Weights of a small GPT-style language model, trained from scratch on English Wikipedia.
Size: 10 layers, width 224, MLP 896 SwiGLU, vocabulary 1768, 8.72M parameters.
Architecture: rotary positions, no biases in attention or MLP, tied embeddings.
Training: 558M tokens, 8515 steps.
MLP neurons of a small language model. Each row is named by its layer, matrix (gate and up: input weights) and neuron, and shows model dimensions 0-191. Each number is 500 + 50 x the weight over its row's rms, rounded and kept within 0 to 999. Numbers have three digits each. A neuron's up and down rows have the sign that makes its largest values positive.
Before each neuron's rows, "fires on" lists the tokens most often at its 100 highest values on Wikipedia text that the model never trained on.

fires on: ":", " cl", " Cl", " +", "l", "cl"
L5.gate460:467507459546372539344511458558451457489497497456474480540514493482493527456448506460532480452381482521514510593415472519605511438487467531467558583478499542497554446553555523446542450544464531493543529504617456584507526529503488503468598456531466554476519469608412580501427419418491502470493518498577488506502519396549549501550510536532537470495422534516613384508518478445557434507503454557515509507502471478523486477520411516470622500505520522415557479560446459486511470444394525533525478521608440553510543465566498623519390471431489375424481552431496516505546609556494562511
L5.up460:502490438464559615461568487462533467499494512495457513480453535546561443447544537477509589466648480449519426461487513508482452535462445491490439545360471477478506435470549500465518459377489505471508496463469491550615639530550504614521444543465581527513461534525406513531495509442456416474596429561494551556525463515610515481497579481485477493589476547551446523481451427466451433477510531525453477522531516563561484501431517597574399433492447474478589475513494492540394455505469521487485538401515483510522385461540533419594503584536434505562470536487490490401474510423431451482

fires on: " of", ":", " in", " for", "ies", "ing"
L4.gate306:458475523602492480505499568521473555499477472460507512446566540519519481485576464489509483503390404570530504511539483527475524535424530456532498561485446539450496501542497466475516479417484508453505475518477498536530487482479425464495514610466450525488448504561475387457492564478521485412497507453526458515538513436482430535608557507503491502446486484474488398504448517541480504452499448489443530548571549486530578422379580555535431534537499328502565483437533400643551484592480502498547510543510447539581427562467528585593552437454486541511464481506415543426497576526583475527
L4.up306:549552422567524449554497510502541467574426452404523518447558522435540542504571467481454457552541531493475496465475571460562527475454505447512563517465492507446542413575552559367524557521482563489438477489511529451504548398461462415490473492440467483492439585582497448540477585498503465414541517496548389502556457434498411505424463429531522512465518532440464482564500438498579468573440483569399545481551543511598472490453518661591459410475482436492570468457549444594546532502415505514521551551530454534530457486406566599549469406432467491532480588565528504536453558512457488530

fires on: "=", "d", ":", "q", "th"
L5.gate252:458480472422474605454472605449551469614515596559520578521440529540506422477572475530575520549568482537494508508451553449468447483460511493474484434396534611454513438454542544499406519451495478479529504498476460441598512481592530492434500377482524539364486519472506442422526548551493519502422567473419475538583479394563469599598491496429467539505500488444458530532603517532423602507511499437548462558468482543499511472500487448450491526541519610486529477462482513518486435421427461554414482468474507442518461628449505543552507480501579504599489552484375476593568494516516535512
L5.up252:497481447505425562434461516450443603528573501512553498497587482499444504495478414490459506539475549406501471498496515542507498509489453381462534500568490534467533475567462564527435486474574414651501484515591374467608564492518547560378546453430498537474565476518549558486524516542534531520466459497567527413437556490467525380477471487404457542468500554509407524555539503420496514532506499457500457535509444537514460450532430404500523481520509457600560603449479495522524441482554460535420512457475512463484516441458482512537409480490506548499523559512499504500536440616470457511

fires on: "ly", "ely", "her", "ten"
L5.gate720:472585493549567577452472537500430486482582466530455471522610442466545455383600491469523467573526494448538523455484512503582455501554503589437504517542495515521461480423573479563394463547416531582520430433422543490480572550406499455509445518484442486451462468479485518575505468465432464594574528517458544468505450512452538464450502484531484581532527448461484478513551488566542438553561500449393498552431604534469419551485497417422471489564391556551435496516555582547506447472493573518502402464523545484478503523493459402521538493486469497493496471593538475551490463516505557450
L5.up720:476582515556547509547420507512482593459486432473427523526460527478484562492575485463489384425580553515464521521432528509457491519552522384626545567474534488557431524460515526566497527522444445586535509477556500533499579542438424513482536575569523420505563459367416455475527466501536518617606489557523514437486499468539544510476518498477455430524492529489513450475455522458516538513535543531473637449468513548499573513545438449506486536554466561559511506557547561425489492503550441484546484501437519510499549512482464461412452484533530502418486507454450463356487624564530494465

fires on: ":", ".", "d", "l"
L4.gate29:427482525466468483486564479426406492501489512537530590487514561499538497505540489457444510526507574499546577554538547538568465600477517495538509522587490483529545446512575492395515523464496469572450459481473479536512455557411549518528593487465611551411602525454439519448491510512404472464452477512475526587454555484570464495524506468569541473453413436517497611592451507459406566452548469520466513414465435464544519491499451484360478535483497479542551475456508430548546464548505540538410512504504531534459496551476479491318466495496417507470525510489484467378555491482444538537
L4.up29:527529432468628539353531461458589515507492552573505528491519483536448543472462493619530550539418447436442524565464541469555572571596535538496479462438548499549535444535537538399392467564491462530480442503468466456487421446488548469537469498512453501493506492481471537516440512611487393536515552545525457553467442562552493479481513523462598464509493470492414449441520544450503486500396422478557457561461590489442488445555466512446465416422534498510492434497450515491610541529489510510467495547510490462521418547561520469480518519505524576511455513474536513470602539370527571482

fires on: "s", " own", "e", " develop", "-", "pe"
L5.gate666:509456573481559523492501458465568472495534517444538526496484481503474469499483422506541565482510556541530503440410503429415539463499455544525435548535544469514477459520526461503550456515469557393460518432454551482568487498502562416622525441549452560481568456524474454529593686481513379495479505576465488455584432527464505473515473451558518533507511490554450483486518516498507457519611484560518508436543412542564471460563480433440454596536454567521516518471425449503476551436457409600507485615533541635449502460494467451562447446471443438566533465565515583484483485503485616478
L5.up666:447491437470528538512492401560405520494442485486537476409426566473437509510558479543446498495424464566481526623529551517464572495444394452529501485409420508481569599557447542615584502559508538506474496474466417571556579496551501462593436467445576631501580541532488588483545529466534426511545495517438509500498574509543460562508531577519569460539541441450558459538582554446509515498505382554537533473518449548442445544541493510563503457504503457515498484421505518482522408497492562537491560466452441458461457558498466406476520451578485511498503492452608581490514555379541454445

fires on: "=", "-", " name", " of", ":", "l"
L5.gate230:400425492513572556580504502469464510538502530485406489445416457463410497443529458573518473501475488493534450486607525536500499590419435475425579516396456553509479484483457447467495423458581439566542491499493561475566564472547474412519609453542467492444566414500484460530530539594503361480448495435543632531571499448530483553448524449566504516512441481534435520561594478500560530420466544475471507498488503530428527461461514455479552506521510543514509447431472461577590561526536511585474431535490445479500548571619479486375495480417461532559612541542478404482438524504476464512
L5.up230:543438482514422526458435498453586509495490588514503466438472421543498545455551510626517591498443471518438470540506497522536544586408507498437575506482512423585531469440535549553467542512576456498447461535477585471474599478533512485541480501540449601439478510490505492579503546578476527482555391531477427435486524470499453449482490438570456385519487514571505478538560489439532405546576526427474539528545526388617500495521532532572423452449410497445467478482429466525586640552492524545527531436378445579515489489440509565488499469541558453575449517499566451481434561527507445483

fires on: "t", "ic", "or", "out", "ge"
L2.gate490:354470531610535529422522424497482537512493527568571504543553559541495628413494446479533572527455534516507505562480497458492573544490513475443476571468470594574486467563525528424554482519497510515382539436518439425529509488551484417526636538505503492498558546451535462436473442437544592491498471532494520416479514453482525535511459479575546504465523452418468402508444529418476490542406496548426532495522447530457565437461526530516500531540507549536501459442478468577464362456586438495498469461591435505567594535562520459430523574466483454491467547529547486475569480523525534472
L2.up490:494488438505422440481475655500498526492475478578535474462499547431400479491472495493495403503415554554496527543484570403516545482443566569482394586464536622547542462469564487571567448492498485452539423522518487508568411553543511546411538533425543497526520462415488646500414490487463482483462491586458547477438468420573510489534467459429498498455446458410522554522464524543508465545532468425532468490522503467478425459592594485519527499521432533497471471508553511558480465377468576478467565588570506384459457530558596511508453626465520522512451481488533581532481487525522590555

fires on: " all", " |", "y", " All"
L5.gate865:514575532553533546459390463541441461481618542515415537579556452519520526437481530524522535444497502460432492526473481449543489480619480486538478465462570567513520469344580529487534447557525588427547493521513535465390486487476512514435510496544466502529480469615541520537614533551398485425464449515524564547504492473439479454569402409522458500500589514487441548486532445560538558481399556450501555537460506461551588438523466542571463536499576471516473528534534421591538537496476458521492509431455490526397548476493553489471504485485538576498498497416465440507469482553508492557
L5.up865:479482513525544517413509537527490445571466491572508570498499427443483528507481471504449478439404482504460463499477427536523576485465461584495493502551546494509506505510419495487509523499545585451495590391397534450465416453535493460451548562432586417479531545513490599521482488533511444597437476506511486482550551468537546549470483561532558426501525469484479555527610484557384525499487504570517462538548543480500431558395591464420512431563492457466409506528535559547601553416422437475512432643444520534529452474441528505483400558581483555523506530589438555474548521436465496490

fires on: "ed", "ated", "ied", "ived", "ive", " place"
L5.gate770:484553385448563458473407482538434479469556556474501479390512501520557444547576432485559455556478434581511530509529443499508484537440593503519472517475512485493402608410462545531588532569465430513450498415452462516504500510530443590563508576382578483379482556510519494545433487471461455563476456520470538477449573534460451543469526491492547593468478478441552477524467488572518574525465487404487525516471654537470483518524476538476525449447534525543543565468627446459534546497502534535527419457549443607492496572462497491635496535513443507465481497482411508576558489445453516492
L5.up770:398481458508555519546497392505397404478459511509463488505535500395505563570521488466493540569499540485467506484505488493582531557432504446519508558572544636529539570503494599467484511516484469428377524531512495521416513472448530512473483406425514424475615501643555489531506432577473509509479532482445473455507483486538501434517562534452591472485446443478539518465521619518482579448467596459415494414498508512504558562550524472446454503493542606592447448490483489491473600411602552508455510427496510582500511581600594530523441470495488529460511519434498492489450453412484514497

fires on: " c", " qu", "u"
L2.gate311:450581537513580495525570514477455516421535492527447594581545519513481540471507479555530418530604554455557551501532450505608532490480451457455579403536480541484441481504519488432545487428382447478505582595439590452462464505508484499463583581411519518499452466600525517482457437512563477415453492542477458502554448504536560570581481406465541617523546569463477510523471524463476512438529500447562555523472508547472522506444491482489448479487524451495564504561589479520424532441491438541485443499541521477578506475559436525538516516477568534567408495475440527461507498429420622510
L2.up311:493551524545566507473475538520522433400499467426548509578528498400527478441549533521481460475547587452515497489506549502528513540515505415509474446515530452505416424513535542521446515446442492506492498523417552438436527512500595461434503588528584521496480444577524573512565500512497566584528517510418439594543532467499617506543463484538551558481472513482449451585500425477515519531481454503552443555516428458466463515429503445473497473486535471519437389499474484510563600453458474480553527474441508452594539527536635575420470547538501568580488540481461466362421536405521621509

fires on: "ic", "or", "s", " of", "wards", "at"
L2.gate456:527558587544480464506462535514558521479563531545484448433377524538530593583490469459528533545582559492501453480503495501483570479546526441464554407497453508596509517422612412379560371528561536575510567517515458420535461477521559466553485533486533448406508502426525564491473547518497513471431577473471580562449464533510618522507393486514515424534489442508480507470526545483513424582526485479558473517430453541436478510505496510541481565427376495534498401510632493513418435524461499505494519482521473486474489559542488548472572506546507447456487497530514502444461519436520465433
L2.up456:456548500495452527445447591522512500447566469486528475399414569558476575484547463490475477564465589445418508591444417506403592485474491423499434431451470475534481577454594535526536397481456517523460579511506552514423530602580519449490523499491501491496478534453533496458454468485539528496491479609446507506443498551483527501519423482463477533503495428453568493470529609559474399454529560474554590456513592481446395551490481476547511489536448504451516445444425492364445409446551471599522499590509477535520414410417542508502493485518531513541493573553502443533476656528498446544

fires on: "u", "ol", "i", "ord", "a"
L5.gate699:436533445571504462467424463583486495382513543600424499619441518476442470483594545454517483506425559487439436513481504537518524505545566477545467529402385579616521478506507609568446510494457575544489453477497537452511507443513481522484526556475416611423485509531525485515618432469506484580574480460597482490533483561475388525523523477401509488508585479480497495436422497559461524503460519491513434446547468455545502587461513505513563494496560494558426578459488571474593426444468517499474461469503551463472452470618470506446538427430492500546567487531603518475545437507496523446
L5.up699:497459533441498569460555475476466454491556583457480513492483429473512532521419476503378473500444482584526507536468515488527456513419505518480615463487522526547535480493543538472465439468480507405561529489536441484515440445557551492477621476487496429469464536499607484483564435488516586537497454392502499528511500497574637511572503427466494534477555503534378513617495565470346430502452502522611572522459595452564487605507519443479499483540546486544474508510518542477417552472480469551395534474500559416441485485461542499437481468485506654516598508554477447514501525558442563477

fires on: "y", "ak", "ow", "oc", " As", "ar"
L4.gate620:522500423483474519571465471546487489562467516561478474443581516439516515419464479456482494533441429517439445475521426608513509477517535402521563499556343523437459519432493473483529515557414563480557510515516522650478530519483536584599513494560484429516539494464479531456470474580447469495449483536451477626635529469470549506521474513444440552461449541394495478421574469481507499536557454441575379534535516561458409505475453517505479472448538387544502495508545590531557525490522501537500518532467514543466544509568455381508492559494537488458508503514607528556540496586531449428
L4.up620:544495469533438477551505483480527466537558518451477555514537387487504524442482479513545591462401525420500506468524416465387581497507474488558440550467478489477484483516428435462490482559484477563551434552537458544469492579525509523502596574546432506556566516572420487476499498522511497451485489522509481571572498492540549527538535474596425439568458475517514450530516567526454495519408563428620476412570450595513519583516558479467390452449476551461511548483562536434513549413421460516458460558476505490604422568414401624550453584534463518399491506532498460442458434480487522580

fires on: "a", "i", "ro"
L5.gate715:542615515417565526424423483519466523478444462554440495525517490515413447532481432487486515515458472423523481592437514502544473510509484484460495431476447524475519456434499498463491456501460514535525517504506506505524574442604496529504547447635540648512445479493448501536395569503549494524535451496458461562548499451493616517562479484541463533476496463474490525456516520513557516521572521444527605418485387559581574433563457585513551439499512525486482529605585480509396495565519478610472387552524472550537512433558439434485431491424583555471547625490513443558561577492534374437
L5.up715:555535502545480444527464494520493538481525502529546532561556560569479527401455548418475498526467496504596472439430486598502443459471457533445547532526508435484474541527513541459569502498571452636448463548544527498394471396547438499493441519610599540515454546461583530490576383534544488465658396538471535520445507515391555486479525483462399454533527497643359503495477509567502453507451500519442551477459553488520498428477481524495449458426512494512407543460482572511511504442539442509519527532498444486451506487505514570491432456396468530588605480516518477480514526541563508525

fires on: "az", "ark", "ar", "ak", "at", "il"
L2.gate883:532456489549456522568517468471479614465526468540473502530487473379555486477479470532393440538499491499540428601470516488426486541475532544543529535572483525544518431527537560440492549455519530471519517576482545596519546428544497433487387442411469502452515408450524471372555525467461402486483495555556384548578503494457518459376541469550435497544534486465456499538548514398436510501504449533514417450503594471414468532475517481525535503517600479573549542572519560508455578458584474443467595486512552526500562528548507507394492520459472450484522460583502517490449464478453449528
L2.up883:526376459540563493489517532547546533566482470504527479387482397426528447410484463480447488522415595510503408499496512480469542619606622531516486461521472515545500490405424515476435541576501540480523474510398544472553457475479404453472516488532484555434510432509584538512423479498445526470472576554550499475522532531404514438448486464533499408626476522591508494456524511508426458450510514448532479503510499506477482566442457503504452526533481511435403486574448507514520461475561496570443516559508520469609586520479444542529461485426595506511510523524522557565487501549544415616

fires on: "'", "ro", "(", "’", "è", "["
L2.gate341:576619494498524572609569536470533585432534503445535475458521433405497523384525523558457474368538544560554456501479590491465523501554514453548598499438539518486523542375541468394462509535467504482526398461469454544489485477623468524480509467509606478527543515440450515542490400560503469428532488523522537427589492493487495509529517451506500553526510504489501481553483451465476604538443599510545485540467499580473447456477503467502572543459487448382526475469469495504462570392547457510475547500558589461568522483551492480473467503532560574513478472482505564392491586412399450540
L2.up341:431454569520544516519410445483524532430408534572529544450578457509474583453518437470504496560448518496505477536539539535467493479542498540497500478465481563460517442489459422494533644436485562551494512543519525466495552494466452452454529496513417592510515531432507492410496524483517586439447548479548538386478500494538473457504533457483461559468480485462475377529490495423427553484448433523511565518520528542483517499386611543452630522555590481516469452530430466472465562430514536472485582498527557519522566376593425443576419491432503570508512448512520468525556453516468534557

fires on: "ic", "oun", "er", "ice", " Year", "ie"
L4.gate229:601446456545519500464389481522547580478506498540559486452464544473557494446455587501489629535432475400470471439472495502422524473529606517520561423455483452503441537508614558444600544518558483483482539513487548421497480441459518441519448450553482466496491587564489491560484599516457485588497501523483459460543463516515503475443467510528556589490576508501411424456437424514555508462551507438431437507514504488489521452433423494376524469454542449539582475409454505454432553490533487531618491498512461502557532435516645531517579542475464518611479530463478488446474542500557533455
L4.up229:483385399514518594503534490510520441458531408464477474397408590441564516460514589500482491453414459548488594479506509522483479508508446466486480419530480496498491548483626433506625538555569469531472568537455561509456425485419492479517512509477558533376496500556457533458565441493566478430500504446509454520569483448455459540519453566562448538485518409459536507390528436472557505555521455421501514542430551502436565487472448489501523468481506520549452493436490658494451500453439583518490495582492531507569609494527509516486515521514553533567518393525475502451628496477605525532

fires on: "ed", "ing", "ied", "es", "te", "au"
L4.gate787:421606580460458486491463478509504431548457499515492532435537505536568374440494506443471419474488528576468517545444478587521470639465573487486478542502571505523544550540513482533543438511424514481476424448534525555508480568622505542507545436549528501497495517482556408376436495423414489463390433543490522491499473536456435530508522494495507563527373493436509532491531492515481487563436552541623467417525558501572560557596513561428507507458416484491487512431510546522538544516569540555542542463467442501438554478491526479468493491520548526397459473480509395527481457440491544418
L4.up787:532541482500469518560358455462444479463495459520477450470567404479522441588502504544415452542599430464389485521435405467547472462481524537518485528392510551479512513467407496534466538539456478516429545332599597500409445459539592525514587447494423422487555513502521452472500435592530437571524547501497442518496549462458560491491527512441535574499439437419545454502497575440506450561555455471529489462541523350570499492541516510505589595454550534445563585488486568549486488444473426484470488576455461532550558527555509530524461461502556508496501577466491483613526459517535538505

fires on: " Cl", " cl", "l", "cl"
L2.gate484:400513460502426449420492535481509460494433510460541457551523479522477516504437494409562467476587538559581595480419557518490573536476489508533499624435437511487511425433455590455387476515429486469608591537481446515523547480432595499592461513470447514510464476529524545394416431486511467504548467488545565554582486448444539517607484518453474505588548552523532518459414504395529503467527474591582511522551412600480514469578474522552508499499472443416567517438467456517448500537465422533546581504475493515527536475504502566629512561551491434501552587485471518411482540490505451516
L2.up484:482550458583547548506568549439420546524471467507447431517480543423450465543542466513478514448476582506571507552484445518606387513465473532511508626470485518467462488454499412468442488484416546517471560424505493531501536545578572459558554485456427500443520432513443537489422455469476529482531467514524561618533440461509450456509497509560460403467474440505579553514449505478405597450497523590491504456594470497475573512416533469496552453525572543566643516491550439495473459414456495503500525565550388555610432486437453517584490472481545511527532496489413502531523522544539546582

fires on: "ine", "e", "ron", "ice", "ment", "it"
L5.gate827:471433519507596529469429461504487574485495571569483406472428571546538458542486457524484616516367435472540479569466439419437510423517514548505562442469509541490479507502478513561474523528555459457529477464492454479537405463500541475486461461423502554571571578540514509445507641522437484425599490471460525545483543580432505515523550525471565562416580450522564515467619517519554420507438528542556487538558453551552506474462553562537476399431551437450452483471541502474428530565506543467497515413466530508568437493511547560505560406494520532537482479490473484438505586538502532487
L5.up827:478555562471492525500430491449553436536429510443475460522424535467622502550555503591462503402435582528549455432586597461477501428499524536569503571506534454465452526527474494518570463474487565456605532442561502519522406525476579524524439467533473433472542567511474521473538523474467513540463544521517498413465508583561441483431448516449616501526524511609499470497531484518446444529545402507557616572447507433538458485455497477456456481557415445515520526467544424422465595551537528489570562500459568506535562434558433520519483434475405410406499485450579488559557500475475490456

fires on: "ing", "ail", "i", "ed", "se"
L2.gate799:476481471475516660448521474457468508446517494541482463533462496498509463647476529519502458580591495564579494563405438465593578472424449515424501428516415573503491498528547568429595551498536551482545479479501485484517500454469432541531493596422474544472499501511428573426422494574448529469622421436522454444563551516509502455480570489513442492527522443501537498410466533508435469490531487428484510435441469482455453545548540608463524437499466500413448575493528425497441468474542550554552434510470606497504470496556484515521452441537561479586550479604566557578539521479468439514
L2.up799:454441486472500507433445536555473449402545481490503545477474535468484498450524501480456519533491506441550527431476444558526483542474461516525492425463443484579527481471473503501586543495376566444510451574473555480506495459512537592413448480580509476434495577487522523408510566575487484503623416529449494473580465543554522406494484467540500487486440431543422504525477577517441466506447537481478471421503511517516560569434572379436510453343563454526465556510503542496547503543404497616574554554521470516511459578494433503543486544528579602490520485472611474588604586501524532489

fires on: "it", "ine", "ines", "ock", "are", "es"
L5.gate759:432447474566612545547391498523413530586470527578407622458503504528597546394561415468466493475479622465507487652439491477516572386466384487544541575484518511552410515423563471537493515500452501412513534497523514562400548534538505470473506406506515451540564512526498488499528500471520460595496476566528525484498405506488491554466465498440542528477477452488555467500488487505488512515452555538520485533505505474570514523463451515458429511526432472470458515473504566536524530518434482436512511412462506500576485543538410452596576396531451485541437583514510518458454443462505492539
L5.up759:503589479519538519562436460489467474574549544492535441527521644528570588400472443474476477444502569499472509484424455460433523463519456466516607512498545469483399514526434538615481472519500490508425506519433417517460499559451496558475435452468526414501535549512434621392509516558593583552480478484599484447476503510500478521452554556492557551512491427525534454398410502565578462556572511488540441535543536460540366467415437479487496531462472513499555509440472538482537442526480436402487519531489567455518423512581448441459526488512539473562542572570510533524561409500533550518

fires on: " of", "-", "ed", "fess", " was", "ies"
L2.gate741:503545473549468491492445475431560428572433450572442489534496488560509508491517537594492539519553479509410468500515522439322466506406481477491546488556494477478494415519414533464495458485575451516510594399468501421549526541571504433548485561470484539473444516460448531586405438632473491512518456505480585530464498578498422448481476511547492461514626543498480439453486463473517536524587541483512537543537562479443594496578521530366505553573495419519538493515493484598535495529530474500476475538419427396447493540509603506474547449521471489585555542470439401459451505472583490579
L2.up741:545595442511475540479480551489474403499457487450510414686512495476538609512491498542408475562523521540442507563506518496420505591515483534525491533565534613419516477498462498498457462448573541501457510481485500423507504509486504535530511461478534475436471600429415473446472490511493449534532552537480396477529546449451430503579484463549420468568548517493484432437432373474558414477566477498518483491565529462530584571505472510376516525583441562526491532414510465569517559505500455556479541540493548467468504532504469512448547586576482406461506527526477446558431502440546511499

fires on: "b", "ear", "-", "e", "st", "at"
L4.gate359:531575477512533483555466576497515570517506508441529481495448519551484521561520525538489548469527599613451488473397490433448553551560512509419507473601463615498480442524612513597421556519493471469464478545465495470446536551547503463489487569534449528448498523464481590492480519394557516445492543536513530542519472431521532494541539421527429495580533532516450544495504506446525486504517450489504593550440495372482467473463496508460438575533484538391487427599492526461496539454519451475490516424483485408498449496567469360582418388533527543441444463481537523596561470517587551489
L4.up359:512463462470439452489452553431455458542445480553507557528594479476439449482491427568533503518536515473536532568529419498478454473496357540581517490550524455436557565537451588555590542485493540524510465506559486512531469535445510434489489524590474563501520500445469499568520515452627406467511477603520414456518550468466485449490543434478494482452506467548440521432611543472441520438401417575519577507494525495422476456507465477559551571559511414502514552478599382488627489544605511499503531484555397449489483422439521452524477450547479492400508512491586600453528445509462415527

fires on: " and", "a", " &", "and", "us"
L4.gate890:502523539507499428408469556419538430531546446442462476505486431437487600476492607486406522451467472623522443431568642483454556490535497527469483403527414492530483549520422526456491479527505507498545449500458555470474443520543460528522527488478586525528459502505481401489493493541478523514585477406468473585551425475491531520470515481536554549530480548572421533508466578556611437569576438486479496524511509541435516412493426512415568473453583541486456517564491410479466535521571519433471462472484465473525451539599527469516503440527478417512511514504503506456558551507473479445
L4.up890:394536588461435524443420495483531440511552496443461379571534465454532494511498428500456502477410557497541552508478494492553468532425502474524521602436483453562546455535502537512557546519469449546554467549397502537534448426431454595520660515480582534531451434518483508453557547572527577544517525563479609527489523410554612490448468561551515554523548541561478476445486517506477504529513481480432537521512446511490556461491530530449503520509451564496521441476541490488543549487456477423541423410428416526484483400439404539485483535526451549523508529532423410556511565503546438518

fires on: " (", "[", "("
L5.gate426:532531496473439493457489479509474419430410584552485536384503445450457596535578583533534495507471483541499426543523562513457537582597519502461497472461364447470399494513533481544465498505445621502504543449481518559484472463465464566472467484530591553498456490487380492529483401558596595567482445512533511512581547393443487526569504490439510540491555440421394479556441430456522481555543478459537496450488532544495405486515562588528528529466415529488598565480441425508470504492542463435566491475499615491460541504531501487495489472484561447561507481493483476515411522540504575464
L5.up426:488466435518498425586479528425494508456418501363533498543451516474488492479342495471521523531507548576490516577516530452480471546537556525511538527520510607476558501407463470500471557565479518604571423553515513544544606420425554496482492481444473511415510579554566450508533547502496584556450384424494499351546565476502419428571423456421453550511523559424468496528514401383519508474505501526484569421483606567491440543555449517485617478535536472503500616485533480531488573534490468522467507486527567487532555425527471488493502564535448553485483410423443552509521492488510504518

fires on: "u", "on", "ro"
L4.gate371:500487445544518464408459461481504531462371476555526458488500463528557531557451471591518479497366484497588476418605412559528535535465504493423505505503557504478480460475478588568536516464435442454503515540513454525497492464472438436630459538525480496535470440600434484510583537576575578502510474496471523519538487384573521391577462512404530568496521446438419569465523548503483541428634522484400598480471581492504572555460512515533478519495529459461510582529539473432488456466555550569540447507445508532464578454517535469530511518408531523543565470509466570444508513536525481501
L4.up371:535570525541477497482485599422531506470479538553502453510529417424496510533496539440516497544503434561582560518576439540540479576573505522555482502425532451455488517497489492485468461506453553443506556528493472506504481476458562408449512537507562530519553433516503442524551566483476480546385406467450405576472550457506500481488497530564505564501403411441477513555568458530456569524527518428623515481479484479528453525465421483538458473497723483447416476422494539480605567500569540542481640515494407510413506524546519531447530488592565455486558498505408444552476490390500520447

fires on: "ro", "b", "ob", "ub", "wo", "o"
L5.gate640:477549530527526474481474510447506484464528446562486503532460455493547432418494491490445443501400412546526587483380566490525536491454427557433538564486446700635514443464469566472492524381449496454487582446533564455444428495551586466557444560471614512632448499605519448529424501503515535565485499461555458466445446508503476515444503446482434576497563532473536528564474482491526484557407504557409518454464489518522557577522454495483494470485532453457536503587437444535477515529453507551556500582459548565515474496501544447493486491456532515567559549518418483540539492551476511560
L5.up640:602519569586491494476495450559550478453500568552535558520526437486454501446478447483501453567575547502470577380556501478550434502484516389532459395503461534484491475415456505487545521456526481496560421620526488500470521504519542443529424601544494488624434617430497480487489479476520492494544531572480469413514528525472494532533576549412447487532490432568514498479516512428511581453467530462418487465500526549419502518375437530482459553489502515422458450488523477527495545498403463483475455427486544596549456530546525540382623487380505564525528484507400503588571511456528494553

fires on: " and", "n", "B", " &", "O"
L5.gate309:480486583487531483460397558545507495596427536425505461524465483442476521528586542517514490461391517571501495544484522580483544460517438420515499425528519442420496487508439612483558521584488482531507463500430475525467523406478548517579511545516568484533497485463483565509559431621514466480608454472543409547469415501555543571461566503553501504504498458517501524428468480551458471490549396463424426495451581469531540488467566493472453471565511505537438486501509538443431598473532489579570430453550475481520457605509572573405528520519542403493494542438452477539474439444448623440
L5.up309:440604507530468502534449428481576377556527513442423496475503537474522514476436448484551524471456495521487539495470523525613532527528487573545458499517483518495560469533505410419471540490456438492563482474532489490496508480468509604390471508546532561442516390595534550591582472591511485556553389569450530574552509472536501507395568505544495472496554485589589479497475477525436416498500496391464358393507573467596462511477595492478548454575402377499551510505476489531533576536482564489499476403446519436435508564496498493428484491457572479511475455511492464495505507502462517516

fires on: "ist", "or", "ian", "ic", "er"
L5.gate703:426378503510536594495485502484521507489496414525550581483542443484529445496537487538448559515518433541593541494455553556460480442540527581497406540490521452516449535442504442470453489477578470523502626569533538439622544475622485418407417482535569543501584402473545530527461468469505502485570460490437549484479470535428478456422442453438518510534436526503449484548473455538497384491516503523531595402562519495551525552518468478495495422458569484464473517456511529483491555568430470508492552513469464492431548494528563436480605561529413501560453552561541435511441488498427571488
L5.up703:460527413520457528570465548401479466499525528514560525571408515423504513492479501511487340571472410548511581483450448447422525470442501505584528511535573523449517562532638510573536559583489477462541527437502599483552489435448461519449520556417508508517494526459504532496503512473480466439500543587583569488508495381551501577527501507506493464487485477495564502349501509565480418539406421482459492469529552496478496476445448440468490371499512549554571483510507501637535550478529547561559506402412407601478539436508435454535526492564596495480499531491550432415428479497485490482

fires on: "=", "an", ":", "o"
L2.gate157:454485623535479525491425454545568457502466535526536482522452491468389531484446467520620456597537426433429487514534515489445396499407518485570473447502406569528568428485592481486518478527422509557495495525484520488486399480521553665560487513515445475425513449424455562568578557516544499481413520513434440583486523464556466507522480513517394484526521565529514528473529527523550497544528461417509470569605469433500490455575443470559516593531471543443519359496529566544481513529439456534465524446486483529478490533533566580487441435439468499503442534638415437463509451513463461436
L2.up157:573445490463482547554538577469460479473554529586611534495563453458379427609521433413539442585476433462481561554511510460547458511523459573473471524438517460428459471525526464511473666560448545541494554473447458527490476525518588555505404517495422458569493399452455509447423511468462478441497404485545504514520537401507539485569526553469466486474587513505509516550526458537444448521453485425517451520463472491446539463507452454582583419485504455447479475526442593571460573438588470521523477455442580540540501563430564505453459487464442559590507575472532447486566584568524494514